config = dict(
    activation='swiglu',
    norm='rmsnorm',
    attn_scale=0.125,
    tie_embeddings=False,
    init_std_up=0.0231,
    optimizer='adamw',
)
MLP neurons of a small language model. Each row is named by its layer, matrix (gate and up: input weights) and neuron, and shows model dimensions 16-207. Each number is 128 + 24 x the weight over its row's rms, rounded and kept within 0 to 255. Numbers have three digits each. A neuron's up and down rows have the sign that makes its largest values positive.
A block is one neuron, or neurons of one layer that tend to fire together. After each block is what it responds to, as a language model described it from the Wikipedia text at the highest values.

L11.gate29:161130095152093100124127178111120124119130121115100132106112143140103140137103165166083098150075114093116128115135109125136156131112117159144148127130147142159100159117094111151106106147155133160147118160092138137127097126154087112164129094131117128113166142150125084133118154129145129126123158132168118120087112142105163157094125123204083087100125107110116127108107154143135141150130106126075110138150158173152135185179170164152161096122077162166108099103135135114113127166130127113155112118102121135129102171176159148076115122142099120124136138124097155134108106117113142110
L11.up29:136154108122125122104097146131136116153138144145146160134135117161148201110119177078123131109140136118106117105132132162150124121124126105127130093155109140129118150106122079134139114116144146098181135126140144125119154117157127175154142207112113124090115135087116129130109146113134124060149140146124118137138085142157146113146090174162130181133132122211141095159105141131136139135109170179114172133157110108104109114135142134120127145130130113076129187110139121115157157151166140098119111159093138105133102112135091126140144125097117139139123134118152133123117137129143069125
L11.gate126:152157100163102120115078081125130123171123180162105159146115125140143132089137142131124133124151135121153120100123100113147111132082117147106133116142153165144151103206124120118122119127105146147121158125099089080118064141141114136112114165134130143143152155125097124150134131103130147126178128139114132133138080133121156109130142195156095120149139138144112106114109115180129080136139098143092114103136144148130155142107137148127127159107141160103162134142115152154124148129138156085123104135112128134155179131132138133136132113122177120130130122116120138108101165075158089147
L11.up126:146107163120149128126157124093092148159116122130101149104122127124106135119154181115135136120139100128118133112112090145126159121106113142156113155166143135130124133157114126137083116161149147162174107116097134156113175111138096131093088097150157134131143158127096161105098144204142120104150151104174129148086142147131172134136128152176182133102133146101099095164112127135146127131179193136101155142132128155084144128129122141142127138151105142127142109125112150121115117163148139104154110145115151138167128117161102139094129137126170135121140164135064127107112176082131133146
L11.gate158:159133118126120059144096124127108167134113142114095140120101114117103136123162133110111115146131140116112117155099118089148134128117139097144142115129155117092151160092111121103114129068134163102115146134088163112109123100140116108156134136114079096137138170134085129121167161171139115084159115117176123168173103153105167150146134159155141123089134113146131146143121117184101161129102146137172107131131173118139161121141131168120152123154107126156132101145122109113099171106082132093192105137084130111144117113105116144115113095111111119091147127120136103095104147066126148154
L11.up158:180108118161144127127129120140135112104119187158111118145098117200116120136122157091105140092112137108176138154126141148114109120107125138117085169119135175139139137133105106130163139106130124122100120131142139116144124124144132160106129135137138136136152133121126103135111130080130129104154043132152136123132122128114136137116156162146122134131114113122140044128148095173102166143132123128120111149133107140134066112122114150119126132127110139137128141140076112112138139147139107116112089144150104119164083158133127175089163143137057102148127130101121103098134103120110134136
L11.gate162:097152100162102093147146117108102126157156140143092135109134135120123151136137151163131097116154144103126130129125158096103155134130125149162159126113129079136138184165123069130134139152143127139132104150125122093134078113160102148114136140105114102144133149132170143160139107166158136127110108115146140105126111166071183145096108150122126152082118115156124118122152162193130137100137177136117112141103148137195124177101125148135137109096098108110125132121130114124114138108143101119132143135111101086124086151086072158160126146137147134163125093126134091106105141135126147101
L11.up162:178122112126098117100116101108131142140121143126082138136116160120115183147113104083161142127142139139171109123128131114147119151155162113107128107125142113150121202123123116142142085156135123142044133087136090123129155114133153124138151131142128125166198113174086090122132122144153111138138131119130097118134163103096140118141143113109120125093141121107148116172090146134137149088126139086143140128119172164151159144133106098183158116135175119144115133099139130141138155105141131129127153113101153115144104136105146104138140131116105132125112154150093172129127121084174131150
Description: Before an upcoming verb. Tokens right before a bare verb, mostly infinitive to and adverbs or conjunctions after a modal or to, like would eventually, to rapidly, to protect and.

L3.gate42:152140127119113120173127133139111123134138164123113072102146109161098106105107141151136129141110118117115154145173137125078134111168130144165134126151167132164080119149105070113133138081156096154127127119142155144109155139130110116089150142099098119134160126126170126160108159150150154125150160104155117126130123158127129152113086111155168149163134090095102121173173148143167137126126113128122120147137167129137131130144103103111156156133165130143124094087124132161099130104165123169129173153160092150131115134183155185077097129151134128134140128185125146135150108158132133175
L3.up42:169118146136151155162121079110120122097137105142124089137163095188138153186132123141165108137121127144144105096155139112143151166148093119134120117117120114155114090164102115112161148109121120124138166175150159159114142142143139159110125115122127102109163125139127146152107083146143141149120089129137165192100155127113133121122100104093158141112165144146139123139103150103128149099149146103127122132175137110129114141100092114119114111143173159090175097146133178109120104136191118070128162108092121109115099171125124125115140108123105113112141088134119159128118100131150175097
L3.gate81:138146112127059126114090086128123099100146151141091142153165138152125130124128156083125095138136144176121119095086128160152152065134124113107144106146123090130149118140098137100140128124121140139141118150155151055142123086155156132093146112123137166111138156153145132122101107086135167155126128117147121149095159150087089121103115106100143117130091115141152101083120092169071155136113103085087101102127155131117147107126121171164150117110156173135111098127144109110152113130135101121127117147118152100115113121138172111188129114127111127140134144094081104109100149107121141131
L3.up81:149123094126139150117151115133112171137115106150142105154169103179100108144138127062082093152062141121065144120115075135107101119120128130122139137193128122184103126148091103111160127150100144131177162140113094116172152149111147133123121132109107131080121136109100102097117117101115138105136144107131154152101108129138134147093112146121088121098121129144151124118167104120132153157097111103123149141135144087142103144102093140111154129122165109102133143124101140060136123109129147130105137150123114107149170134111168136175128119148176118139130130145097113127122119149122143088
L3.gate109:141148123176109120122127125103122143125115129110124115146060119095099134144117127164106144154112128141183136100117124118132130142123104124133140180104137133117141095145148127102149128112121119110149126150079166128129100108108123106116148144119146095144164156171115128112146080070147170130095175121134174135158149120125133141147148093135117134115170135107096129121114168190067167166110121150137136151156133107102104114125149157112138125129122149135087137142105119151146162169140131112171149105147104095113151110146117180111089092128109151135137095085136129131109143148089143165
L3.up109:110160093144140110127128123163132068149146110112137145142088121130130114138138088131146147119099139133165133121100079085142135123129075136118141182090118147098130115121131143105118129147108140125127088123105187121181094162135122138081136112133127139130102136158136136127135117095160192140108163125151155128111181086141157145142147125120146095133154121110108143148135139144096156132098142083171140138162119097135119132116114144157154147145078152135146122114093124106149147160106108081097148132101124102176158153142112150159106104141127125137150082112102115190126122149131123129
L3.gate217:154099129085111104139142140117120072091130128138121151075140116135199126166113138116092063129124131112133116133094116146128142110142117146139167150113142139136150144128125163170142111154129124138132138140135144106155087132138156140142139150115140092128137084160137135130066153157119144138115117124141116184101160144089172134105111164123156150159087116168143129129139123105107123130153081138144136156148150124122086122110162121099143146101139143091114154095124148126131144134122134137152106156125104145118142135134130111146133153117169155130179102185189095116112112088110143118
L3.up217:134149132104134119124147129075118113145169127146194171119144138110151150131113132107158099136089139164137111176097136115122141089102143185147123164132118149118144104109131150100137120095086108160109123122104170135115091149108124138153196115096100171109122101171121120110124135111112135137122125122167145129094166163133148128139135137148123132089144119148123152131145147126125156107103122149111105151140125092156135176120097139158131100149129110119101122127112107152110138176114120144120090128136114179159140119139108097085106147113108129129103146117087066105089135123113142107
L3.gate236:143132140124114063131109135113143107122132139143106155114160125075149130148098183128074114124121128164111132116096069166130146114128124170141111143139161136143152127086162142140154124136121137135152138137104134093176082153145110105120098103148120143143107122187153114145092103139119164142161082118129187113085134098121101136123143123068121124148125130127119101156142158139100144159118099132133145164134148092117096112152139100141154140149105147088073138108167139105121117097089155136155115127143116149129163165131104148125137130135113147129139145151147089167145150080121126153
L3.up236:113105140138098104130120155118131120109148119111108162150134107053134111153129179166111131110099125118106120152142068138151151142105146145134139120144128133154118097077163142088150139126141142114158159128065126111163126155104068119119106115112123142148092136178141090162138135129153160163120119137150168109107098117142088110141112124091137117118143130119128114136148172142109163138130105137143111136099155091135071126169098126151113144125101109087106144114153164080110103104096160161132136109139133136103180132164093127101118145120122186107116135131127133128163123123111107120
L3.gate246:148122121170133135141151111098134143153140146098119135135176104119126161162127131070112082134083120148137139135103143061105176145167117162131100131125126109110164101160125125130129140180087111137122134127105185110142121167128170159093144134123112111158122128168109141104122095160133155097097114131144163173106153128128108132118150111105113135149133124121123138096143132148093151160121121148159105138164140124140113115078125098121155121154157156097134143096160092116119136129169150133128138134126098101172174116125111141170107157130151134130164144165110128166140121098099171114
L3.up246:112078130150091125132134184118119096099164112147091110175149142160097088129148124136122130089116135115132145096112116072135131128132109112091143191154134112130150142189063138113144120127137109115101122116151144099104149166089132127085130124159111115155117157141091132097132135131174151125089131132132138132134109094147110123149120096116132094156138110098100209142158156165114147162158093118158128137144173116158134136114102108135160090156114109119112132121147081123110138133158144130160137113120119094138138132139125160154131152124181121120133112110093124130136125114085155144
L3.gate256:124109093123109146159105160134122137155139130095094103106128113101121137147124123141139107140105091141124143147170133101108145092119136107178117136100125084173150095130125100123114123128128103099099111134083138101121130163121129115112136146114156094152152127153142142141076151103186123133121139094166117177154121133088111150088096131119113134156154112103136130165144177162118120139157077121109091122098161098140130104122109114109132119159131134105166133094103123146114157086111182093116147138123094132102109097143162159127103113161136125153136136142150139106118136117157128151
L3.up256:143093118120085147153116143118098131126101135095109069131120124067094116110123131154147134149114121174137148114192162107150161089136116115161132121143122094110160096110127105110104124143114085097134107103136126133094124149107115160107156150120159115125157139179127144116088140110127085127075147123110101164133108121129157120122109174151130110122135125058113156115135131134150142117110108139130137100099141103134173072156136097102110129152157102099143153115146112102140119085105148137125115137115116115112141089159119167129141093124121075139123135153169144099126109107132143144
L3.gate289:119113146132138160115184187037115140124133122097117100103141121129136120145090127098117097151133129112139143166115107059078108111135108152161095155114137119135167147100127137095148180153141121152139109148101147131116128096103103114141145158112149083151110105153138149099154098172136160140109133112151147121137140115136147150098111100142163155157109125151093177134129149167115147136179101153128091162146128111127139122113110140115168114086098117140130132111126152115099141135128138122110120182133140097132133102117129118143111095133134112121140139122164145182134134134124169171
L3.up289:132083123172112110149147101113146105113144166153112112139179077147094138155094162132129129137117100084127097139153076117132153142152125142116127147082110095136125081126103107139170177128147107150167174155166162139153119130129154148100086144093153100128096132095138135131131102146137124081120111136132103147113136163119119101132108075123176135143119127105134161110141151139137158135119147112138111091174166119122192160113112109103159148139125153098178117135146140213085114115145123141145152129138138112101167137155107146121133146109109133138099116137085084123087100151153145155
Description: Directional prepositions, sentence-initial In. Fires on "to" after motion verbs like came, spread, up to (came to Atlanta, came to prominence), and on sentence- or paragraph-initial "In".

L7.gate189:152151090104128086123090158097177121112162139131117120126180118155114124112127139130136081114092124127150127154115119137121135149113195115182103193164144108171077097143102109113112091121140128128127127136093141111129164119148141157115142147116146124130119099144147107163113121146180107115100125121161114138144144148102157138115110112158133141162077132117127135142138147121130132099145138173087085147142159132137087130141141181100175107103158065084158110104134155174082127137134176111136090125129159092111165108121139161145142084148127122134114109122119149114142137102137139144
L7.up189:106137129096106097179147137105114135163103116160144186117118085106121125142152132126144126144159120162133136124089150144114158203150105105182134135135129149097143107163086101149092111114075135165072125148087182129069140117108124151078110133109142149142124080164144128115089153103144099120090134139142118087145069143140129141172125114139131094161123120162117145138128132146155129118113148101136122130174142108127110120131150128127154080110135164122130164100134119132114152119165140128091093164121147103102126121093144158140134116117110125131149130162158138103131108126119162138
L7.gate240:156129108147112088146159144086104098124126134095118117100154100116121157145161141133089142141176110101105112129137149139106126131134111099151158090119133170159147059089113131114121142149137125145109114145058098128138094155119150171115132179119132125106134164139075093161115136123120111107163098112163093169131120135142160141111133142159144150133118142142113176105136206161154132113137086151149133168174141110136080153107142144156144129117132160120109112133069102143117106137123111105071123117104136098086116094118121117164146110132116097155141128114133133083104136102130143119
L7.up240:134107101100135138124107123168139122098134129093116094175160111148122152118149126112114137175131148104133135106124146128140119136133156108156099201118092116160141120136112109123171096091112191142090146110104119150157141123159154173109149117148105137110146097153121131152081131163141117163125141143153096119152119112118112117116118150128134139127104118153131138167126145123138148109119132171127100120117119140168112116204103117129114184110146192090128136135079150098166083093151174088102125145105131151142146152139140143127093104112150130099152130099137126095116086153116170118
Description: Clause-opening subordinators. Words that open a time or condition clause or phrase, often sentence-initial after a period or paragraph break: when, after, in (year), until, because, unless.

L7.gate36:116143084123098115129165145119119112152093120146104164096175120124118141147112126129123141119113101081167154152144094150121120147136117183137130121099141154124136135132188104119130098138107123107190159149098136173120103139176141101167139121125100115120148172114153100135168131150092135158108134112133169121108128131146116149096101120140127102171121122171097125110130140168128154129112138160120127127149169170074079122110135157124135089117117113092099068118142162157095143158160164133120122143102120126134138108145159160167073115151087141137135125131135112142126158148119114157
L7.up36:125115100148085116156127107110104115121130100127123092137145101110135100150128113162057110100105135126140139136127146143124114110130146175139159165090137178146144120134122150137090108071078152121111129143137129138163143138098127139118142103131117114126157131136152129147165136131116148166112116124106147108132130095138142119140105141127136124111134134146096114122130108196161127086177156153143152091138141106142133152134146097103124135131085163090119106118168099175135121143136153093144071121159143142155134131115176159133157125140150130109153172108098135140083163078114131148
L7.gate155:146155132110098102131086153112152103133127144118092145131174144129144162141154141129102109105110120101119143129123096180163132157138127143131153153104136155139081079094135156120111097150137108150134142128094101093138118138110114127112113176136103115117095150105080116121134146168131141155156134124148115152167109140137131138106118072148100152139130110126121165153136157150110096116149140185108125154134126145142099135119169132110154113090136121142108138122137140139100135151126195116155098146070127124164117134144115090158135093129107167133123120149113066149132165055109127133
L7.up155:144124090099087155088097149134145101116122135151133167179145138105116116118134105187114104103161142102086133107107116138145092106154145113093150107092125135124154152173158130157139150110147141146133162124114116116147134163096119138130117110150108151164121144103105072170121139132134137104119134116117160107155106134115155145126092145127151095131110103103108130152136143164102117132116148103128152142099137123159170133117161157108095103159076103126144107111081155169155121127087121133092114119133142152119078139114157139149122168115157077118148095109120115151095115128149135126
Description: Modal "should" and auxiliaries. Fires most on "should" after a subject noun, and also on modals (can, would, will) and infinitival "to" before a verb, e.g. "should be", "managed to".

L11.gate71:159127134115079102173122090084105120151143119156147104114134100105116148122129106160122122128118103117168142124105109118120117151123123104121161125180188186111159110117141119135162107128111124141130141151135128125106117124170138160128137128119156164134128170113149127138156103132132152129102129123118124145101109127114118139109104128177162146212137122121103118126121103153099100167121128109073156129128129144128118108103114142113143124146108161097141108110084116169118104124126167091088116116084113143085125110120150113122112075127125133143153173122074100097060166073104140152
L11.up71:166169110112086090126127146119101182174106126116113180133152108120113103101093099136120154126109133133136136103126140136135132144150119169139140091145143139156124159127152113086117155119143122123179153127092094121151115099164142092187149099109107109154112142076130103129130146142116076093126109128112117141149126139139135127130142140138152121146117117118101087175120154175082162172106094167077121138102111141110116118121153174123149115163157131114135128139138150140151132134119171122108137116143099133142119086166151102088133084129097137150151088129079094126137129129106139167
L11.gate186:141108071134163110141115172131122122145113155134122140151116093109101120110073120158106113131069128152130146130116112083133134149173117171171126123087122111157129146132140135114127169128126136153145136161118123125155138133126111107126124132098148124107144099100118087183140162133161128107172124126144151170108139176120131143128080113146074127188095112159124120177104159150115139147111118153102132129116128131101120092121085169101121136115142152122105120102123156155119105111188116152117153097171122153155155114122130146118089153119141152110159113116100123123095120156099188110
L11.up186:133135127149157156110151136107079153149110090075133109122100131146106134175093128132088097124125132134125142120115121133122196116161149136132138144146105124094184131135102117106127148136114151083141155102162136123127158135108135133176120120098136146121122154156124169130155167097151114111156168122115181109111097184153130147138096105157150081126100105141088130128139113156163103091144136149102109104140127154098126137121163164095140125124143174088112116121129107134102132157134115101085112137077125156119098096116173151155136142120126101150155118112096133092110135128131092159
L11.gate286:163137106114126135152107121131123147120146148131126114130125124116128141088106127143086138154089070176156133127145143170105165099115130154155153101073124116137128155130160137099120121130115140154164120130123144161165134134142217105137112136146166139123153136103127126135110103129146146167130101116144125136124170125118147134098119130133122136141112107175080063135147111144062107128135165166130119132125148112107137159139150116133092093150121127085130096116126099171148121120136140091114106127152130116110114136177165135102099126128152154130168101148104165105140163100141121130
L11.up286:130136107109138127125108144132113125123128122145136137122131117110141140089135117135131132108091120117143117158109126134136124139140100116132117108102137185121126127111144103124134125113114118088120116112098104114091133121121122121109130109122163138104156117084167038179174155115174103168117159131117088072166128127115112128133112113161124067135113098110130102172139138110120146146105122098108120135167175104162094093142159167150131138116128169101078148109125080151141133152157110104124105174097127117100070106139154111111075092102126121132137117138184122095126105116137115102
L11.gate318:120147103104098126170116155072146115121089126137151121112160152113151148122141150107135109128182131104106125134132093088145129145136119118151166163117140106160128150116126128099102084142179128093103117156134168129140150095086124116142130186131108139113112142118110095141141102142135168116134112120154108092145126161124136144111133120155125125161169110147132106121137150195167079135139170148126100116116133110114123158164112118159182159121110130119129126135139100124129130129115142127176108130126157119141080113169140146150077132106155154141152108142143111112132164106118110090
L11.up318:149155109171103161127096132092144126155102146125112151130101140115128145145112135112071106187118146093127113145175090134115162126115099152187122101098150072125112179122132101096146156152161129134168146136126115114113138120153088114119143157121102118098184164102136139103121107109173135111134093155167121148088134153098158096124129132129118128133172148130133108086125107129138110115120137111113132156091153182140186135161158122157100118143103133116115112117151107119133121173162130140124075135118167124179143142162130128120096139098113122112161167140131136142137135103111146131
Description: Modals and word prefixes. Modal and auxiliary words that set up a following verb (can, could, to, didn't), plus word-initial prefix pieces such as pro-, inter-, pre-.

L3.gate96:127141081133142140126106114128180127154161147054101120153148126126130127114093163148120095124134090110135154157140118131151107079148136134129111125164141133121102090133113112113143132102123113103151116146066147128124127107101093133109116155138154185151160161136152149135152133153129121155132133112180109156121119131136082124124104082128113166158140124126129103138153157138086146148153143196097118145159136113117124094159108139145116129156149137177144137104097168158139138098086163103108134087087160113107118113131125137168100108141097099121119126094127134109116155137096183180
L3.up96:131155106120121131160118167126153145169163144160091099125126113107134145120092137153160125134109139121138138112094121121182121091173096152145134113093109146127131170123093101158175092110114115116146096122108106118089132166142116117103111136126128140129156151106167127127142120118123083144115100132124136089157156092119097132122154120126177080124156101118118070119169110119114139132123119127119134163098163165144176161152100123165108128171145107139113114112115169156139105119124112126154172101149141121118113134091127147123116085128125112156112122144100152090118118153103133109
L3.gate111:108123135122094106114090151132080135158142102140094108130145126145075161111103162135126142150131126178117137107127104103151092106161100133130123102122167077114119103083122146090136118091186120163125113141084142106101132149093132128130114106104119088125107160131135126160123126093129156125120114112170157127152132120095139140146123111157135136140115108114154152190172164132104107149135174095148118121105191087123144131098128151154138119136082139175172093117108121154131157143106124132140129157145176144130109131121127113134112064126132124141140151149121116085110145123136171149
L3.up111:132126144125111112122113105157120098166094159180139136148105154107156115084136124136101147156141117116118127136141127119129121115163129166125084070157094134116072130159118103151149144112112113101117157127107148138145077123116129139111136103125101110100155150119158119169057179125166115110111112127121151113140156148132117122137115141136082158134110110147117108094108117124082171161136119163129175134157122132122096126165193114153146134125116094148110091142159092116092120124095133160160114113144112107102123132148071172111122143123137114106130104150136069120152158105150132128
L3.gate124:145147123124135134100110091134131121104088113101137110125093138113087136134161129170131127119176124161102137121086085121114130172136084112122154096080122114178160164192144120109163147152161082118131190147139207070103130120122112140101101126147111111113128125145099128114138104113139169114110136125099153138137116156140109162165139117139137173147099129130141098110157127124071126132115145127143155126134119124107126155138139168131130116143126158136160123120135111170130146152132132155152157158166105105114123103147110105136049097110100128131163135116139156109147125171146152151
L3.up124:149100154141125143158139132131092158100127204115144120142084167125119143133117166151146161093128096128142124127160098158156163106106127098109142133093106101147104118133106118109140110102096084137136115094129130073110084144130117121097109111149119113183148093175145158123092129113110143126159125126120138094172135117112137118146146106152108125147163124122125148133168112114086173104143118120174152131088149141170090160168158166110092117147153119164137108133128109159143124125096113153119163165165107102181165126127131105119154146119148146133161154156100148067151103124109132139
L3.gate161:123127114155092074121146123127132144111084152136131095119100084109126153127110081112141124109111118090113123212124100109112138141170128096155145115106146156164141155116151079132133139118173121115124132124145140113104140145118117126123142156090070113108106146113137112132103119096154102094124087107142118087156130136107098144144128116144173099144121114111135140137135128153129108116115132153128126158135166168103103120082136121130177144138140135098159092117180081165124136135112123166165105150168128124108110161109154153122096082117093124132183126146125109111138134121137132173
L3.up161:189171155143119069124100161094114155148141078142114129098161097141153146133113103161120087114103176154150091121117100146086121102132084133127184154117165123103176108118107143129170125124129152191133129092154157118126132132138114125098136132091129125118142167114143123107091110154142093092115109141124131146123171144117181122145116146170157127109118121116097145167126138119128099102112138108100141107112172140143094136137093148150154138126108126149114070132129093144130125110141140142138139170123137126158099099125119129113137110121159113136145161118111121119091139145122114147
L3.gate186:147124133143111130121098116143146137138140119119097151137103142182122173125118154083097168128090106101136127121105124145158141151131140139149114051116135093139071071153124101116149170143147135128117114125107160112136084144103100129093134120123125138130132127167140176134113131138122130123116111121119125135156138135121108133143127150187079132145144107149174126086129151136065089140143138191118149129098102174114116129158160111116127158103114146141179111124117136157123164096126177136128138168159143134095115145160113110143167112130161102154145085122191130160135141119126129143
L3.up186:101099097156098082180140137142185141143117159094126103101095130122111094123077166116075158168126110082136147167118146132154133114154087159136127161123175127134157130172167102150134123148106109134112134121154072120140138186109120128092126200160141164124137086122152136142138152144078150132073123132090145134136145121109136131123108116097165140159133129119117100123142135123118112137113156120106138104103128143144110141160142113132122147152150145109117169141096121180178130125134135103120152112120082118117168165128137157096143117149118107126154125109124103139132122132131088160
L3.gate240:123148112115091144147119105136101169100161156095074083105153141151159132094109162137130134148123099149182122106164106101111114103145128161143132110127157112093129124118094120082154075096134105130116107140107128094154136167164092088128144163141110099157140149119150125119146151143117117169150085122142076144146137137131126145131130080099128159132149128094110096157118174130102167138127095146116116136131183140166101145126126125119136171115090116124106056110129130095124113107155144175133149156124104116115114122165100179116139072155148123139118099145111142119091136123131133173
L3.up240:084138148080114147148143127101089166113136162089153120097112115153153117072126156104120145115119126181133127096135106122153087120149127176104065153142137137114148126136126139174112106126161091113133144144152154099151137132157089121113115144144111093169126090116149113104121129087086100156163146128131113142118161145110148123141122117145132146110143133108135097129136106100135157142112129131105121086130130151119096181180115184122102132131107088189141108154153124125100103143113135134139134116152131116156125087140141111125143102155123101120113129074131129165154140128139144148
L3.gate294:138111119142129106150113130139134157103132125122105105128130153157139124110107147139097093149091120180124134125085118139108130124139112143125149169126173130138101085108132090115102156133169117107117079110120147103145091153104153090153124141142096114127178153171084151120165121123135155140121146114132124128103123147111153145099137100098108126103158103128147139144137130149109122113174154163148118190159156146102147160113150115167090089107111147173118140103106130153173152116111136171176157115115110171103065128157138161155122118147124135143114135148096129139119118088102135137
L3.up294:148116123129091120108132165174140159116155144170125099118173171153129143134105096129136119106131151169090102136123098156153125108126132100125106096105121130160125128107113108075101112145187165108115108149138161133149131110100148104161138118087081112111144134135121118158157124135094133135152127126126068119156135096101135130137102113133135101120100115127155155167129118140142098143143139111133149176125142179120120131143157121139118108097104105111123087112150130142124146125139161187169137173182154147095119122162121155141156121124126125098151180129110113139156079143133164119
L3.gate315:158094120093075081120131112160129131122114096118112141086139127125161100119130140132091090114137145159125098134112079149124116148145150140140168097105182185135130127155133130119113151136124136118107129134124121100168155107100118081157119121097113138115124136101126105157132087133158167134112065125152118116147107140139141136117118138122097150104111114147168126147119129135132112124151105177135139229167155131109096134143146163101165118113086141140130087113141097106118115130121177127150103146112134106129145159093154106144123114114121124143110145133105105152109133133128175199
L3.up315:131128119102134149106072127094165125114142102134147119155140130085143109110094156110116123140120123176135124122116120136129073105134126107178170108104155096131155138099087160153117120104139141087154113117107101117137112117137117126156134177090128078164103149076143130124164114184095166182143094131129101136150120114120130122154149138096127167119100108166119140137129149124109140163140168162150116126136182130118111127184120110111127110162103150182157120147151135112100113145097190124131132137106166101173098111152157128129150145113148135115108123101103103164108154113142131143
Description: Verb-complement linking words. The "to" after verbs like referred, thought, believed, found, plus "such" before "as", modals like cannot and may, and some mid-word pieces like "ce".